python train.py --n_layer=11 --d_model=192 --n_head=3 --n_kv_head=3 --head_dim=64 --d_mlp=960 --vocab_size=8192 --activation="gelu" --norm="layernorm" --norm_place="pre" --norm_eps=1e-06 --positions="rope" --rope_base=10000.0 --rope_fraction=1.0 --qk_norm=false --attn_scale=0.125 --bias="qkv" --tie_embeddings=true --parallel_block=true --init="trunc" --init_std_qkv=0.0361 --init_std_o=0.00769 --init_std_up=0.0361 --init_std_down=0.00343 --optimizer="muon_variant" --lr=0.00555 --lr_mult_o=1.5 --lr_mult_up=1.39 --beta1=0.95 --lr_head=0.00447 --grad_clip=2.0 --warmup_steps=200 --schedule="wsd" --decay_fraction=1.0 --decay_shape="linear" --final_lr_fraction=0.0 --batch_tokens=16384 --seq_len=1024 --doc_mask=true --train_tokens=161800000 --steps=9876 --dataset="wikipedia_en"
MLP neurons of a small language model. Each row is named by its layer, matrix (up: input weights; down: output weights) and neuron, and shows model dimensions 0-191. Each number is 128 + 32 x the weight over its row's rms, rounded and kept within 0 to 255. Numbers have three digits each.
Before each neuron's rows, "fires on" lists the tokens most often at its 100 highest values on Wikipedia text that the model never trained on.

fires on: ",", " if", " as", " ("
L4.up572:150111120103146107139153120131088111119093209133128142156179141117169134142103155128148116135100100093120162103131100141147088125127129155133180062131125160118105086088088137154115161178163127102098195108103162150173139122085189097127090081120105120150090135182081135117092160139098115108105155084157100149130128135139151132133148128139115147129169054122132150106098112095143235164093098151090125168157117167112126133102108089132130155099071102156111111126127087094113156146133146111075099173133057108093135106210094029185145178143147129153187140101055079181173138181093105179
L4.down572:160097115035157148095110140110154112131099161177128141097120118159180163076092089143138091124167153080121100140140109072141135088125121088132116176135097149104091165133084083147058117173105111187102103166123098109087156151131137126140148179146101090115098120145122107114149099079156087125144098198124100117132109104138172131173106114173158095075168093135159111166151177126111168139150116112134111118219076079179127161172165095128066174140143153171152175054157153174181155156122136113191166086168105126156153121078123182146116115065152116122118132130103165124099131087096095095

fires on: ";", "s", "os", " and", "o"
L4.up596:164107117066146167091191152085129179111160127127138102123133079162111145134116085105098087157137098136090098115140117118167135197136162165105087097120110113124130116127111099179159171183102076129081196134147172142073095132061197131115109166094112129174158146104087129131152130128157122169083153122170145092113169111153116099149138158153110132117140124124169232143098078099149123069127087131154117106127154131107025124164116152099074107096165095173167097086150113110113138172165094131201131127157154132116153185137128122110105176112109125099127067126124195173114076118099172145
L4.down596:118151065173136116142095146095144171112160111122048105157196157128101135125189177125124130108142114122115169130104126144124062131110103149076105091102176155195138215095123150126102110184123159125136071115131105142130153123201115167121130070169125135088145170158117129090087051120143126144192103130113132165145137116103084151138124150043147154114131154148089151106128075103108057137110149130098142155130123119121149137097104135141160099128085123137183072188075149110103102158163130137141119142177091132113134096171116158079150088157141164068216130112165142090064143150100138178

fires on: " H", " h", "R", " R", "o"
L7.up330:092132175138118129156100124134128144088161106150132156105121138121106155145096124117101136107115132167100176102107179123108107129153134040091098163112136106151085132047142140141056153107121152150126083126119127131160093100132174076110091085196148096155240201077146168143130102108110142100118148166172081105152142103140146179110168085108115065203145131114068099081173135113104136094092157155156122141097198139140106091052105130082139095130124148144154168195129100123144080140136129134120118163113139162160094151178137138177165089115118111129167145129108171123129070153161190167
L7.down330:146150187150153116121107160125056182146123132146127167101140137176112137111124135128193122160131112117132178145137124132162140099102086135126067168139142114122173087137156145136132083116095092117124175111157105043108086157098087156103114176152111077144156080111160143123160116156054113091146139167139119143067123142155106099119120097126071155195133021104133198109184152131157152167052104079140120110086152097139089168168208171168102143077138137133102157110110108175075109128150095115137186136129123115142145134119115147100112137167212137098125122129100136166148114079071084139

fires on: ",", ")", ";", " |", " ("
L5.up233:145146083143069136214127129088118118118173105107085082118109120154095134120185132158155177108172117146112147112160048145106192141123123158093149120110102127123082147132058163144120156100091132166151107141112141076150157105126143102139171124165131161149099100139124058153166106140092073106079155096136135135221204075087132109176108162132172201149149150136111117155123067125087127081101077041161116091154128116156094126104146140159101164159124155125126182167112145051104061108128139172145111098163088104139133173144157125151112136149096101133144146053115140138132143155144127149
L5.down233:135151147133102182181078143127160115123162121143126142127129107049108134140141197127073126141116127162072119088160158161096078114089069132161125112171117101176095076103138103109125133096139067127167111142148113149157160084137132147150076081194121158107104186134086111171138117090130112126098032202086117107168101154106144131146142172086113096209128142180103147120162142085135069152123156118094171137081137157140152202102130127144113101177128142150154168098175095159096114154154106094209132133127145191152163105109121095098123131071131080136130109124168089102123142173105097092

fires on: " and", ",", " R"
L5.up839:203137154122133101139131117152102146122078101093122071167120174145167118116129096103152239062088116050118124080100145067123139120090118101106181106157173183132187146193126147192087172135123127113157109153111177083131097108106116122166106093107126170163142136102167112147080140113133126081106165146161067183136139118117087066172097125120175148111133122084156121105136132121153092086132120162125149098118124109087141085117192073150167119108117158150110148065186177165154101160108147117146150139107057142139151144124154121105149078125140086163105136089078147176166093144148154137
L5.down839:077155082157151132132088142165153133155123141162128156137220113114091142043130124127087085149162146161123119146141125158160137132164129117109228163129092186130133200156107111117107200170122107087101143113131117082092120078155158146111129052202156141169068117130107122107152112110177059132178194148097118181160146135151158109094154157143118144071139138154179139155085159175189059141144140103113120108132122170146145121111160106146111064161091090060109103083110137090121106131133095153130105141099118172124081109105107137127139107140140069080120105123109140079131118094138172127

fires on: " and", ",", "19", " ex", " of"
L7.up528:146112120132118146129162120155118147162136151123100112105103145094100146098027164209064140174176121147145122119183158091096069134115085130152127125073092150135083120149121131121090124138170115176160159159131145211162210129066142119119110114101137108163191099170139158126116187168132077076183145067165155108188155162155120104113132124063103123111126148146135109124072194171132165113124184168137131099128201174139155159140178107087098109179135168103117129120098135101092103138146120110126115100118090134126083139093153118103078107096130148127092106098175101106150133050122113111
L7.down528:179172173099221157138105115045094148089126097115167127117141099141135066146127105129132150157165124126201090066094121037095137123110207132112146078171065111176147138184156095164119145144112139139124165085085173120151125200132131107118122109105097165153072138144102093127123126137175080147109063147110071187133118145107115166131151146137161149095146178151094123131158099141089179149135110157108131173073164128137136100172141140116151100141144098144121094165108071136095156138145174149125080109158165087073176118129130111115141133079124101140126093127143124122099092179125069176

fires on: " of", " |", " in", "19"
L7.up66:117200180058082206112095152163140176125157118116079125104077143098080108115052135178110084133118098115202161108123101184146110119069178160133106093119108168104161108154112131135140179158118182168130154105100120183140079151135114140115120168118092122131077150095108141129136132159088089124088080105160147171137071127074102162158171132097110152140119111144144111127126055162086141080122109083177105127097121210113176103132146102098148140155158135124141162108087118119128084097101148099124122130190097132168115150160120076205139085109161117158113179104159076134136163158134169127
L7.down66:142125144165205133096158128174144088171103131111161085117136110098107145172206082125175087123131130130081085169117087207125203144173055092120100148140169125139152166138158104118126101106137137100115134121160116102091167107144051187122101110070199144115131107109101163121089107098125192143135142144128132066116128151197106139125142129092110131134131106124105100130147137144195075153117165146061107159168175105146148141140083131124113102134129123160094176098161140107073127129112084186139130132052115075179135158130142132107127165138105065117108110096079136130123106059200151116

fires on: ",", " |", " of", ".", "rit", " ins"
L4.up15:100168133123162163127126120140118204184147052120126122097105174096114145068099111139125140084157050090142133119126192157073125131133107130134146135153193149097130138144099129128122123134118104202178125172091070112165144141086128129123082150113169065121151077164088121156162131108101145085126157091171094065160152159146119193129109152132160155131179207125111126134120131182126094133091090141138101104141174109117093074079199080164122132152144157064135147158134103113173039122106119141156146110165142120161166137117182089151169101129120144126137148030155126140117120118092132111
L4.down15:136131167138106163137081117082188088174156076081122154146158108128129122168131140164197140155173172141151110131158070172073119131123106127145128087101102143076112150109087120110127067191160113142102163142154180138119120173184116050111088099122098162122186141139133094126068130105112102171128136222100084138068089079134107128144153060141106176099129097158118091098178150148106112093103117107141164128147139123131129160170113194143098118147158110129095166137115105143071113159119120142175170175066154113103160158073144144090082199180098105112093132164128102166094156150148134133

fires on: " as", " where", " (", " when", "10"
L4.up823:157078110119126097112109067144121157125149086143076179180142135108156170178110147089070082149123176128143063121104153164141123116117175137068194116112121130139124110086105153103073140199126109122103102118134101157159138125076171129126148160160088117140113093105117061165164106114135166144112153189146082093124123151144153111147132105114150094157123098159036144076165147113175244109108103147121111152145063115082152175168168167101085122151146131129115124087143139116098135093119157187121133152097083166181150111175077124150104134114139092109167109208064098121140133140123142147
L4.down823:167102092090135098110108100152126122152146174093104121093156172163138141137179089152126147102203118140175177101112129110092158165115074122113159125079103150083156126113142129069131167099109028146092167134164143100146131106173110111094149162078130194099137164137109145186107144169081109131099121155082186163175150087195130147095131090169123117123164106080151114127147126104149117151131111135136053157135107094197128128122099131166126132169114187106093127091170136048200159174146122146131164072167157158123139141132118152123061117051124182139144126131087119107093113082126119090

fires on: " re", "R", " (", "p", "rm", "o"
L6.up723:112153145111113105181111138110109127091169104199125107068181130108150143174131117108101057154143191095086111077167040114148108110096144120112188158179104099162131172116142126120107143135072125101139115156147088074120147137091133116167112208106128109136183139131136157074103106154140135146136155191185109174156114161177141084121090101109138139157134128118096084146152088099157141163114109135093072096151151146083185153043114099124095110093121083107178117151097097146106171153135175132090072133149100142186083166155111150088081118100181119145138088128136155178146102189141118151
L6.down723:126144133083091132116107147155148184055109125152136091153135152169128128073098117093138114094104147108119134153154171122122118130093108103063094121174128173126174154086105112115151128114074136112138125057145073114068161165116128185154132131060128187158203145078147145146128106105164087159150145091121181137117102101122145147113162161114156142179155132118117176118110131113113172151117113110177124118150185128149094087152133153122148136164146197045088073192110173120151157114103081150125139070119115142135118053163124063117166122086178047155157146183175152146091111075141112109

fires on: " and", ";", ",", "°", "im"
L5.up812:198133152151147120062132167129098106128181134147097127158107063171150135084081136099134161136094075189165152086116114132135132136107191091147173114072127092175119132183129110173134087178129102114088187103099181150074108120130128136114137140149080174124123123110150149140086144149106132081133143150154095126151134126136124124102043135121140135140135099144100128100108097133155142083153086137158187179091102124182134116095167131162128101111169187117140093054073074130138195171139065129113147131147070105152105206112131213177127126148123105146087111122071100158127136182093127160
L5.down812:139146110152131115099119116167172168114127129121151077152178166128122147070148114154129165100112175064150114149146159170057123125129107117146155189136116171079126149083099053140082159121183139098137097127135099093136142101152166108125131152125153110107108158103111098115127087109183105152144173118158138184136146107104189107059175092157108144116162166163159112146112155127121127133108101106086171081158163145069144127188109148139160147086131070165097193153121146075111101128088201107197176113112082176083107108186177170069106068095109114105147154127149127130140108079118057101

fires on: "-"
L6.up597:133087074107099139142153100141154210150086113142153141074097054074158146138110113075098154110093145142123130134184092173169089149093203145131130138136081098152057166160162141147127126114108176084105076154098101129083127111124123108133138148134121076132112154113148103155113161140080101178124157122185186083087126094174117078109108112183115164093162126171097127124157149060116153182170145159162101164113123091154120123143102142153049146137138192029110136188103150121150077168114151146142102158123091082186135118161107080152099127103143140152150141110096136138139142096144138166
L6.down597:107148115116155143096158124083131176138090110165115110124120114123118108143073129114117110154125135103110137146153142109130049112164123154167135100140064091060130109111150107216122139073069099098124065155138156146120156109139201174124137126116118133117160132153200084157098130145145127158170123136058170119075179095132115137124101095151136178136109096180143170132132112088148148168111109154152073133127183124120139167134136197095162115227136156146160157050132132102160108197077135155069103091108106107135132199126127086119089148131177087113161121130122155071138179083088171118

fires on: " of", ";", " |", " to", ",", ":"
L5.up314:084097091117140107066102172166140196139151119061110103122140169147162093082126101145130101179160121130104097144147181118139115182086123119101134103159169068138081148136157074098056099187112142179114148145117160165129176216098126174158161099132123093159158101133144137137117141111144125103174126144087137134119158122083148166109119076114111163207191144121148137098095085181151109076134122135195144102075149083107108167079140132082158127168146093199121137162157123109156064124115117110115063135127102151121099130137156122134140119110075127109121171174163153129107161080073069134
L5.down314:161170133146126097148158090085104129127100125104166101120100091071137135163044155188159139069159124185160148076125099135117069101126162166145154112160059130156172156130068151103204123205170089099116091133195111106106117102180156110193070106107101177123165167127142142104123129117074053183087140158101180115167127090129148078136155140109097118129130085166108111127142191144095088129070136168096135149124092124144117121121096125186141100118134181090166146098101120158131166151106135086156149145143109126060128159151112138151115111112170108137112099158093108110144118118164191135

fires on: "-", "em", " bl", "-m", " Bl"
L7.up171:142096092079100139184130151137113122089085136106153156125118072152135115115112141099119143131147159152124107147087116156211111152092168103130117085172119090092166153103154077103093093112112170155121154170135056142091149127231136093145125173146139064164084171129114114133056150131073119154127104204088127109131120122106201059135171106096156114079127078128158136110153132116153160173160163124118049106116146152175149107123150108118124123054150096096111183165149153157152093105156169137097104116155060132154174133155153054102146100130152129113148172140126165110158176165145120104
L7.down171:121133184120123157119153202149136101151159121143123156133178132137070081106070157168179157099130099098161150110132126058121035101082112098099122128132129097112145116115079164187178173128152117104134045114129065159096120115109194091138098124100108184083098143158141172120143116099128095141102136122056160045122162144106167142156137098119140101111133137108146132076123066142186157111152069121148161110127092092148109152128156127127065117171123130154164180190140130153144096142145131137093102122181086140191125101166175148098144151139108116085204155155157117100076141127148094121

fires on: " and", " ", "-", " or", "–"
L5.up797:127124082165084109130139102138158193136115154142096051115146074151118138094086088099138142075130118128073079157164101143174111164103114136064119159166153033107067142153155080138111098141131140166085090111121113134110182133104103178165112125160102166161127124151148122116087099181194169201135159158173136102124192119131119122150106073128120137104118158157117133201160130089125130141093153126130188146123103170127136076109121169155118148141225145032067132141116129131126105103087140112128089089171134219163077163120107109131130129111135153112140096117149145119142131115121160107
L5.down797:110124105087115110182135037138156120088109110112117100166081109185087157112027177106128126214115129160095133098148159172111117081161046143180107126101135181071115141110138143145169164178130155093127148121113143153150112110152158137171175196115132154165188198100172126139119101133116112149158096136165169128084143091129132149123119106125105179105112130170123099118110188102084117103098151138136122153119141096122108165110088111123122070203135165139147106166068157077161126109158134095104111115158099106086166119132106127145099112154137150094108140099214150141105134060067130137